{
  "head_dim": 64,
  "intermediate_size": 1280,
  "bias": "none",
  "init_std_qkv": 0.0208,
  "optimizer": "muon",
  "lr_mult_down": 2.0,
  "beta1": 0.95,
  "decay_shape": "linear"
}
MLP neurons of a small language model. Each row is named by its layer, matrix (up: input weights) and neuron, and shows model dimensions 176-271. Each number is 128 + 24 x the weight over its row's rms, rounded and kept within 0 to 255. Numbers have three digits each.
After each neuron's rows, "fires after" lists the tokens most often just before its 100 highest values on Wikipedia text that the model never trained on; "fires on" lists the tokens most often at its 100 highest values on Wikipedia text that the model never trained on.

L6.up134:122165136183117148119132108116156155101142178126084130163118125133115106165111137123125157076098091150156094106179125119097132109141105158117121126131113132156154119109114136108140132142105091157157147155127152118182124152132140130113135113143148129148131099161107085161102140165112133088
fires after: "\n", " |", "6", " 0", "gov"
fires on: "\n", " in", " (", " |", "."

L3.up414:144073168123144128078128123141099137095086107129097106116130157126099184149102145122184111152143140132140171093200156147083166127133105135136112116088157093107136095171108143126119145144138149132135143132124148151113149136125087132144145141151085141157118172152103086149103129163142084098
fires after: " of", " According", " At", " On"
fires on: " the", " to", " of", " that", " and"

L2.up859:111134152145129133117146123145098130167106062106119147129160149119104145135131150156111133144151131188128120138109138114129140067149130161083135160141125157134119156148126131138129120108099134129169111167131166118140077088138153130107114145114102123152120144133127124155177142123094131111
fires after: " U", "S", " O", " C", " S", " A"
fires on: ".", "ed", "est", "'", "es"

L3.up391:130095104073141098180180109120162066108091166103123119097126091119156074100160156177108152111139159127091180123153128149150101142088154126109158124132152122112201143133102111167084165149142105136160100138131136156095151123121121088112098147121117128070127113151103124124106118145110130138
fires after: "-", "|", " (", " Preceded", " Succeeded", "54"
fires on: " by", "′", "″", " Preceded", " ft", " Turnout"

L3.up1015:120108131131079135124124152113119134100162116124086173137128113175132098109151165160136106155136133159141107156137106130123157146092130141120122162123130132112144168099133154159140154129130089096110084116112139093181083148121136124119176120151142103085145147096123111152129115094136140150
fires after: " United", "S", " Mac", " cam", "C"
fires on: " States", ".", "Donald", "ON", "el", "SE"

L2.up791:120124133149127192101153135132137136126148166098107131145203130138174137078168124123172108110099157160137189168124095117162125128147121157107137131131115119175144117120083185138109142109153142169126114130123117109131088086134151110091129118124137127165115099118079107180133151146129156106
fires after: "."
fires on: " As", " After", " With", " Although", " At"

L2.up898:105142101163144151111170139124099126129111127105135166148102139101147140086115153114146113130099143147155110136110125122131119103089124151107142137101126100157134113091113133110159111087119157123109075110158139087129163153146157131141129146101099106104137100101110121182148143097165121173
fires after: ".", "S", " J", " V"
fires on: ".", "S", "in", "o"

L3.up818:142159157131116150116143136129139119093136127113132099125125120113066136085111135160118112085126117077120149107166075113137148117093118165114150146105141142123141166165138074102121157117136112143145130086106139091154114130121094134115165135136101131140123139134128175131171125148182064083
fires after: " |", " /", " (", ";", " 1", " on"
fires on: " |", " (", " +", "-"

L2.up941:146154091140116124142086103128136145106132086130139144148085122151145123134125128110128166110076147150131133118117120113100094112107130127144169154124149187148154115144131113127118133145166110139139130136174133106109095115125154113152112140126163127122116096123128119097114168112114121172
fires after: "\n", "===", " ==="
fires on: "\n", ")", "|---|---|---|---|---|---|", " re"

L3.up1086:126114103067132143135135117132155093089115097114110156127134128092124134133145145177144149103127114129089073065170171140113150155117131114115149124106093157114156074086167125140128124165149156142134109127128126131127111109101146095087175119114148122093150158168140142112139134117133133092
fires after: "|", "weight", " |", " Party"
fires on: " (", " 1", " 4", " 2", " 5"

L2.up793:117161122191087143130150125164142122131110090153153105100104118096143141083117102149105118108132111102147091162109151132103101124141124131123095110125142092159103090107070136123129092093140091137129114089134126143071138120109115157108113121121117131139155106122162118160101139126106154135
fires after: " such", " known", " same"
fires on: " as", "_{", "{", " case", " time"

L2.up691:105154109118120157173124139122115113130163136129110121126147174141159115150147135096136100120130114167148113108168151174154143092154120122122145121112143115153093157107076112128124107117122136122150136073172129116101131121100112129111100108130098120172141156087124124157097111124111185105
fires after: " |"
fires on: " 1", " ", " 4", " 3", " ."

L6.up236:121130108173174149122144107164172148124118162163123089159135108119197106098164121142153134111113127162112116092116138099106112128134126137105090152117131129140102125147149126156072147126136133130112189096146114133081152094154134138180151130130144082148131153140170108163170152131174133119
fires after: ".", " al", "-", "\n"
fires on: "-", "S", " A", "A"

L3.up279:145112148137128153178089118113124140145102129127095153093104149077135109101109138186145131109115064164112115176126112145095168126115122137122134131147136122091121165093138099090131156139148154157164112116121138140141119114137156117138148179078154130164154077129074146132144148138110149161
fires after: "\n", " G", " o", " S", " Mo"
fires on: "|---|---|---|---|---|---|", "|---|---|---|---|---|", "arn", "od", "org", "gl"

L3.up446:119148148134119159113145130116103101123095129108125127107109085112117111118122124136176128093163142131142116095100127064155142130088147117094154188145129104114139118139123143117128150142084087131158199124162130106121096132137147154131109132154123114148130125112140156108111129155139105175
fires after: ",", ";", ".", ":"
fires on: " and", " but", " however", " \"", " or"

L2.up781:116147113123154125106143150166108144112130141136128118115083143120135117093114132108159136125153134068110133172126124125102123171117145094092159141166117127150131114064096105175161119096136164171117141150135154143172129067099096117155148146154128110141143125115115145185159118147128120121
fires after: ".", "\n", " and"
fires on: " At", " With", " After", " By", " During", " at"

L2.up340:101129128140145144111023120127127098130119155149134105110126146107129141131133127157161109087107163139097128116089129129122123098147106094149174154128169080093088146122162159163121164131113144144136164133130090116165158091138086147100157130143110160142144108093085132112150161157097110121
fires after: " |", "dale", " went", " United"
fires on: " |", " 2", " 0", " by", " 1", " on"

L3.up12:117139127142112140121121108164147129127119109100102143097110113104147126149112162158126157103166168114135154121128128166117147146119126065131135096123134130123129124108130135104159119141105130164093125155166130118138115173123111133130125088127100094154103155149155162142078128111107158134
fires after: " |"
fires on: " ", "b", " of", "-", " |", " 28"

L3.up1049:149129104120131123106128102159115106117167142144128116116185121137130134106125137107119130128150122133158136137093123112167158122142143157156132158124129121131138123124117129080119115119140109111158113151135146149161113139127206139128134146113123136138133102141146151130124143149138171108
fires after: ",", "\n", " which"
fires on: " with", "-"

L3.up863:115112080125126119132131122132169114139123159115108134153203135187162126102088109111088142142138112126146106129067135139134119114097102128138133119145164198131119143139145125137117124125110189145125134133147114077164144170143103140139124143119099157188163121159119085085179092124156124131
fires after: "==", " ==", "==="
fires on: "\n", " in", " at"

L6.up516:089114128121126141151107134140128140137105148124123110188125106134123111143125114099141135154150119130105136102113124130135131134105088109138162147164127113085112157104150142129167175134124150112152148138135133106117166145099103148147128112114162129084189153113158118123123145105090103131
fires after: "\n", "==", "===", " =="
fires on: "\n"

L2.up1249:101121151114127094154091100126106124139145119157103149115097130123136107100139113148128118148096139080144122124157106148128099135146159182119115163121132176132107120118142118130136127100091138144119114125136128124093075102132124119127070163115111157126187153084136151133153141153180121137
fires after: "\n"
fires on: "===", "=="

L3.up847:107142181123118139144095143127162107147112128116124076142129135140137098153115076104109141117169106109123145147114170148129164115103104119145131106131154111125123109127128108117164119099136088114126110140148116084144074129114138112110126101166087116129123109131142131125116159116104141079
fires after: " the", " The", "The", " his"
fires on: " first", " last", " final", " 2024", " next"

L2.up73:113083100133144129124101147137117100106115116139109147150123131142141120156105128134152139143091152123133176129137102123142151141108144164105118147164123138135096103137129119143125135147132139138133128106109133134129132166123126120158114128151118151140108171079160112094159089100182132155
fires after: " ===", "===", "===="
fires on: "\n"

L2.up863:131134160111118106105117137113150110140154127119129079131112159147140151104169138060114147137161113140158141128102113112153127107140154120133124137123158148160126118159202121120113128124144166120122096121135152119139118127099087187149138175144091125126110155147113151100090162149146135103
fires after: "\n", "|", " 3", " |", " ", " 2"
fires on: " |", "===", " Party", "====", " "

L2.up658:078142131164127100141132133137152118124086181098153105116129108121148107137098135101105114111120128128109130127104117136094128128131144168148129097110118059153119104120148087115154133100190113147148168131127130141144079133124154149081140119124163102137132106143139169128099139164134139142
fires after: " such", " the", " well", " known", ",", " based"
fires on: " as", " on", "a"

L2.up1109:137093108157135168046129114102130111177119120072125120127121134118155127151148111127141122149157154133080158121093148103125063103103137107156090155105087156140143149149167088185143130126138166130155078104101128137113134145115098093141101108158120092100108075158127112143148166131109107092
fires after: ",", " According", " However", " 2014", " Later", "while"
fires on: ",", " to", " of", " on", " by"

L3.up523:111118121164119146122118144085124112102104130079128153092098083123154098119092175076128101082117106132154146117131106114151133168112153116151123121172110139136098110089137158130142075120143163121150169136141125120141158148156093131131150113102089111086112155195136129157146104117109183119
fires after: " |", "|", " and"
fires on: " "

L3.up652:155151138112118121121132149164161140074114125142128082128137142111114112131126108144138113133112099116130149116155141119135128124111118131164162140100121148137144148157153120119082136108160133159128145088096137087145117143159064128096102116155100160177140147137119109106146132161104112170
fires after: " |", " 0", " 7", " 15"
fires on: " |", " +", "–"

L2.up272:144135136108156153124153099096149158156122116119127140133152126118121097123132113099109142076119101149136164127122114102135136089124144077143157111151123081131129137181148109123155132131140127138132155113158140122146114172153133146142130142125170142153111115105137115095102114131152130131
fires after: "\n", " |"
fires on: "-", " Z"

L2.up1275:117133111132122137151128100125133150115135121166108085096137143131110102151143148131116136102137131103161121140109174158132162146137175139132115131131113122161125105141098159157120161106093060133108097112099118107131133140143127117120138126068109128068155098096101120118095121119102105115
fires after: " —", "-", " |", ";", "ym", "a"
fires on: " |", "g", "ph", " —", "z"

L2.up199:145118116157115124139147156143151111108107144095102108145146131136127121175125130167117116149144113156123131102115136120125149127128155136147073135132071162127116155170143148086117116108109156114118120167164158107157149112155156150128127131158137127167125098119098114159124181075165107093
fires after: " |", "===", " %", "==", " ===", "\n"
fires on: "\n", " |", "|"

L2.up942:118086130097122129173136112103107092119144122099091167126089152109151112077079138129139109121133143119138137132105172123093137134105133142131140114139089146140154116130156145117140140119109093119102098136108080149147122146117136145141107135140107078096146115144111142154154124145096136161
fires after: " ", "|", "-"
fires on: " |", " Preceded"

L3.up499:099142122112060117170166135151117091098189108071129119110162109096097087168125127119118135149103136087140160130161122114095155122138168170096140142108134144173090105117108163144162120158159177155132157120128157167119135131151110141136142142129131114137143125098122145133151171139117116178
fires after: "\n", "°", "-", " UTC"
fires on: "-", "N", "E", " •"

L6.up437:139168126134142073153127104152101121132134108140132117113123161098162104123137118122153126107094150140141108151148139138157107138129144124129114189117146121139122127094151147167152148182144122091078128131147113180120156165142134157157151152144115145155127167148175152118084140143171167137
fires after: "\n", " Education", " at", "is"
fires on: "-", ":", "=", " the", "che", "|"

L6.up5:108139082088162124119165133134122056107139133139132119106129091128116089153103118136181104072103091155134119114107126124122131132113112126184075149126183108120129129122143146073093154166101095114136165158173136123129138092161131103117126146140135124120166136109163143095103133089167167192
fires after: "\n", " sq", " place"
fires on: "-", ",", "|", "|---|---|---|---|", " mi"

L2.up909:100162136159141146102159113060092155092106125145109107126173144118122119102123148145157105100179098137122134089146139077102097126146172136125129102122132106117118125095130098141134090151111116130138131129159135075140132133145125092123126146100129124130124153133156121168129112117142140100
fires after: " |", "'"
fires on: "\n", " |", "\n "

L2.up1117:135153126144076118081140156150112162111098153054094146149097181104136155098102151116157096134158116112145138118145122116141127077123152096114081129119122133114134128113154126140106111148129132138132071128158161121114138110100121149128098122117148141150112092098127088139109128124148170125
fires after: " one", "==", " number", " some", " many", " all"
fires on: " of", "\n"

L2.up107:116129110119116145081141132133139100125125111159089158119083148113120108135148135116104108089143130134092118160138148108115112139119138130148114098109106094176156155138160126121162148147097110136095120135164108131135102177096117147139170106129124125102112103099129168112128184102165141134
fires after: " University", " Republic", " Union", " Academy", " Minister", " Association"
fires on: " of", "or"

L2.up195:154110161140155147123149123128110121140144088161135115132130130126093134165176171100114148118138099102119102120101120151116084125125126139085156167139133117113136140158102136144137159172163144135185126120124127130116070125150155168122136155184119115061157091141116131086114112094115152131
fires after: "\n"
fires on: "\n", "|", "\n "

L6.up313:111176138168127160140150127134132157126106114093117121149120127140165190127173127147122137131112136107089143122107100133138139139134083141107140155116202124105116148133087120137145156167123151139181120151114139147170137138128127150144160130095125119129123084154132145153134139127107140076
fires after: "\n", ","
fires on: "\n", ","

L2.up318:129091134150178114106121154164123130170112158121089159095171133132117173142099154119155128161068081130133152108128174114133080119104137135116120165157166112124123120140132093112167117162128164133130148161128151146123151120091113131108092129112110159078123143160192121154099104114129104147
fires after: " in", " at", " of", " on"
fires on: " the", "'s"

L6.up828:125104097060102106145149155091156117153104125093107134123150093146164151122106135123129152139187105130095118099109093122121128089092112141128145130092142118123123114083154137175116131161128124149120143136142126096139151154165098135128125159105109168119135103128099110158140112133121127119
fires after: "==", " ==", " data"
fires on: "\n", " for", " of", " with"

L6.up438:092112150074104130138130130118149123179135121129125136145119138141157155102087146113119100093118155106128136159094136151158112121075090141113085115157154121125107105099121095157132125142137157168166094131133076089148138121181092156129176141153124115137136092171124148111157112170139107068
fires after: "\n", "==", " al", " =="
fires on: "\n", "\"", "-", ":", " (", ","

L3.up917:150207141106138111090174148122130136072134128139115147091175139109135093149144104100158119167122112138164130114116077138147135139114152099110124154141138110130135146172162125139093176165127126133162130141122115090096114154079107119137091120152124130147087124125103132155099126162089124112
fires after: " \"", ",", " (", " one", "\n", " and"
fires on: " it", "c", " to", "It", " of", " up"

L2.up848:129181116155125119146137103153129126108103108118157135119094121123146118116131163132138149127158140139116119156109118101135123149131137125130142134184118138183172126109150130141107119148148153159128079141174117103125114140114154166109132087065147101143119106110174112108097135104116107161
fires after: "-", "\n", "==", "==="
fires on: "F", "T", "E", "M", "K", "H"

L3.up194:111111080142137126169147148172141107118151116119179114144119141132147126109133135130116125135146087126128155138094177132137093149111131148096163167162098135175126107151134122104118131150143115134137120110124132155113125124151124149140133176130112106150088084107156097109139108060098113154
fires after: "===", " ===", "==", " ==", ")==="
fires on: "\n", ".", ","

L2.up1206:086146135180141161092151125152150150183121111072097184110122168113125136115126151173145160112129137108104134122113120136095118104145144106156130121132132124140148119150153112124155118104119157151126115129134108097121128121146142160163113150081132108129127114112141114134176134077174118150
fires after: ".", "S", " O", " ed"
fires on: ".", "0", "S", ".,", "'", " ("

L6.up75:121165165102155111089129109147161138131098146154124105126130149123128111161147133096093122123082125149108103095099147137142101148106100121141125137140109081133139149121159141115142094163118099106141120114101112139120147128107156145138154174138103117118120126127162116128160146123147104118
fires after: " at", " under", " with", " by", "\n"
fires on: " the", "\n", ":"

L3.up434:140176150139136137133161144178133136130155110113118113112118157141089095129196129134100084139111104153127123150085110122127158094148124116092115122112126156143103128113127145147123096117134121150123082126117122122142189150141120092128142081119098135164135129134122128183091133110123165131
fires after: "S", "-", " S"
fires on: ".", "h", "ust", "Sh", " newly", "ra"

L3.up927:123124125123116103151101161147140151130130108117100143146123123097170133121097125117100130133137092138111131121159179115104147142103160140083152125109097098122150141108136142095138117157111136129155089137188131165114101118163067117126114147117128103095071152136152157158116183105134162137
fires after: "|", " (", " +", " |", "–", "GER"
fires on: " 1", "1", ")"

L2.up604:141163117138144140111119121138110103150136130162117126159136116132126140129147147076114146128100127141111103114140107172119138130129129134119082106098093118146184123169146120087084145111146139124152130137204168118092117159157095135150115140110106096108104141114145125108129154129171147135
fires after: " University", " Institute", " Secretary", " Faculty", " |"
fires on: " of", " for", " n"

L2.up1038:116177128131111137098140108100113129165141128106111100153149138081117119081123134138132123141166129102115132124126174146145126130112144148144124159135148140147117109118149137142138145101125093125119139120127076174137129126141131151130095137183127150112117081083125077133120077097139127119
fires after: " one", " number", " some", " One", " variety"
fires on: " of", " years", " day"

L2.up1241:148100159137162162090105118141146121135110160158141127118152155113108130149083100151131160153156107206081118114139152118122167103122119129079106113097117121143137083163185139123112172092145123116120160118112111103146115123124115091161149136122100161139122113151182117129143179118159140117
fires after: " the", " The", ",", " Preceded", "The"
fires on: " by", " in", " club", " company", " on", " of"

L6.up691:171146075053126135148156100156125163131157106114100095102158123094141113118120118145169100120103114124129177121108093134134166133145144110126166141144146093116106115104098118122148155146132102119152164110161124164112109144101110146118104093123098133153116146119208142176105152128168149149
fires after: "\n", " \"", " Website"
fires on: "-", ":"

L2.up903:081117140150119107132161090101121127132083143143136119161096159121125118158110146135112107183147129116151124122148111127137149066150149124150138124126143123183102122095122146108127118153065128127150186133083125133113136131128119104122124151075176139141184125163098141140158149159147152114
fires after: "\n", " a", " |", " hy", "-", " based"
fires on: "==", "per", " per", " −", " on"

L6.up1014:099112151132142190113085144108130128143115123128107109166126133146159146116100152100144146123148130161140135146088127199158106102118098107117159104146123086148103144160100148151152134140074057138115136152127112144121104133102153140120120154086086094096143099133173138134163168122147119157
fires after: ".", " ", "|", " Ref"
fires on: " The", " the", " As", " |", " By", "."

L6.up330:141164144160157147132174125127145123132123140095135119108121119114088105172168140125141090116093133128156153116111159069127131135127112087147152150156113073083076140158114122126112080141195150144100134113117126120107134151134100143124113114117099122105069167092128127082128118158150126149
fires after: " |", "\n", " with", " under", " has", " "
fires on: "\n", " ", " a", " the", " an", " Oil"

L6.up760:132135176150127144148116125148157096104168167144142113149118145149077083137111139149158121102096135171161136100061155121164135130100137102139142115124146125128121125172122151137118115122199109109152120083134111099137127114105077133089147154103123136166094143144137148144120114160127139106
fires after: " |", " "
fires on: " ", " |", "\n", " 2", " Candidate"

L3.up855:110154138128121100106106161102147082108124123094102115175122125131139121157138186141142138133146128197129158141117154156123134141111139127094122175163137089122105129138132137144151121108124084155145139102133158086131159137090186140150140152143142133151115110124145141099084134109117137128
fires after: "\n", "==", " |"
fires on: "\n", "Climate"

L3.up136:117151059134117149113118152149105117119092149123147122151162095128135114147160112110139147149113122099162137118156087110121145133141096133138143134140099163147095124117153150159121117112179120140101160116143122132144134160136130146140095081109105113140124143163131159097168145093087107180
fires after: "\n", "=="
fires on: "-", "|"

L2.up38:115105130158101133133103086155141123127160116127118130162157113139119141119136112122110129078152104106072130145139116129124092114143135124097149163096132139111087139157150104151151132186141122114145152104094104136128071133140145144087141180123138133133155118157156128113186135141132142116
fires after: "\n", "|---|---|---|---|", "|", "|---|---|---|", "|---|---|---|---|---|"
fires on: "\n", " (", "=", "\n "

L6.up973:126125147114124143132153126130164083154113153133095148155098149111114152109124129173140101108112156153094131180150123105174141153111110115163102126120124105149185121132088157129126139159090091114144143126108101193123092105136144147140129106120118118109130120116133168171097112128123123135
fires after: "\n", " Party", " W", " ", " Player", " code"
fires on: " |", "\n", ":"

L3.up41:147078104117160122155125125150094129112168137108131133138108170154117133125132125116124151096129144222096089091130148117110143127154125111117143125132136100096118152106118117122162131097145151141163118143111135131124123124115138141135099117141119131083131117133118149181142076107137135127
fires after: " of", " the", " The"
fires on: " the", "-", " central", "1", " upper", " lower"

L2.up311:126080123126121117114152155116162115124114104130134087102123155172134128163115117094142116120121085159161172117063138105117104095114137088152112121155123094156123126158106119148124118128169130149139137141116137123101120136115116132149140140126151113128102121112114073135114112144094156097
fires after: " 0", " |", " 1", " ", " 2"
fires on: " |"

L3.up1241:109130137104131154132129131115143136103138128068128129160100093125125134124175129116151157146122155100122187123083131133171100122104142142148135147147156160161139099132088137138144119141125118100157122143131107117133158123160113100093117144093083128183127118173119153152110173155110133141
fires after: " |", "°", ","
fires on: " ", "E", " Incumbent"

L3.up517:095160139132121107124113140165111117121159140180151127085125125112116087089151119119133125143102118160142132158123118128162139124107120132092148122156064153152110154154176156104122119143127183129190091108164130169131160152087134123124095120107087088120118117108163149119155137133166143155
fires after: " ===", "===", " (", "-", "–"
fires on: "\n", "19", "18", "ad"

L2.up214:159142158143123086131122141153128082110121156128105113119150172113109112097108115111122151127082123133155107125094102103120128149128131117167096162146147117082121181127150176106105153112121152097124087144145125097127128144148111112132142134169125087127087156091110143140146086132177145119
fires after: "\n", " |", " GA"
fires on: " |", "|---|---|---|---|", "|---|---|---|---|---|", "|---|---|---|---|---|---|"

L2.up758:092102102142110138127080142121095140122084053149138141110161086111143110141126139113140128108127084136146158146085153137151130115133107121133136147208147109132137089113148121185136101107136127154133133077161133111111090142142113172122141157101096116110119110102164132142100091137143140101
fires after: "\n", ".", "|", " |"
fires on: " \"", "\"", " Title", "A", " One", " Player"

L2.up183:170183095126099091152060146127117100152111132094100148099132120120138109121108129110175093148178094117184122100127099105115091110149086124123142157164164101143150181143133079131081170101149108114093186115132083126122115143128113132130161157157104134166103166132115114107156131161162104132
fires after: "\n", " ("
fires on: "===", "==", "American", "C", "-", "National"

L6.up847:103115136076151126117151128112098121150109177116120095124139153118119163073141133110119139164141113090121145135110103132134087128101120137109129149117168099131183116148102114089134153147130106115145102125122092137098128130136115123154182122126133128123127107158126144156164137162147127097
fires after: ".", "\n", ",", " that", ":"
fires on: "\n", " \"", "\"", ":", " “"

L2.up382:137163129126127101134137120136116125134132108126104078113129130146039152195140162104125144159143128089112118108115103117141163106123146122111131176125141126136129137096153081099126079112156090118119133097130136147136120090142106162150148153137111151143143122188132159139097173137181116120
fires after: ":", "\n", ","
fires on: "\n", ".", "-", ":"

L3.up753:056090128092168131121128138120103098154107140119119135132137075133126105118145149171177107100128170145149121101172118128154131125118124093144139061120099165164156134095148111140104135129113150141145119176123134102106161063135125118100103199126129128179164119149120099126101132116150082164
fires after: "\n", " life", " career"
fires on: "=="

L2.up721:149147139148095142119152138114138121082169130139157088186141156132153109134079118155149135125142140118113173134141133110180144178119084115105107104118131188128102131134148114073100111104095142150160127126103134088159173129138080122149120135097114108158080156125126110156123139090140166130
fires after: " |"
fires on: "\n", ".", ")."

L3.up1188:118129125168119136087095110154138108142121083104093124095187110117135119103190095139150160144125136106153146099165101122141147174109166153122129149145134097138134158116112113123107126116132104149139151110140152149102143174145150110156100145121148106165110133093145120103150144149122119130
fires after: ",", ".", ";", "\n", "-"
fires on: " and", " but", "Climate", " This", " however"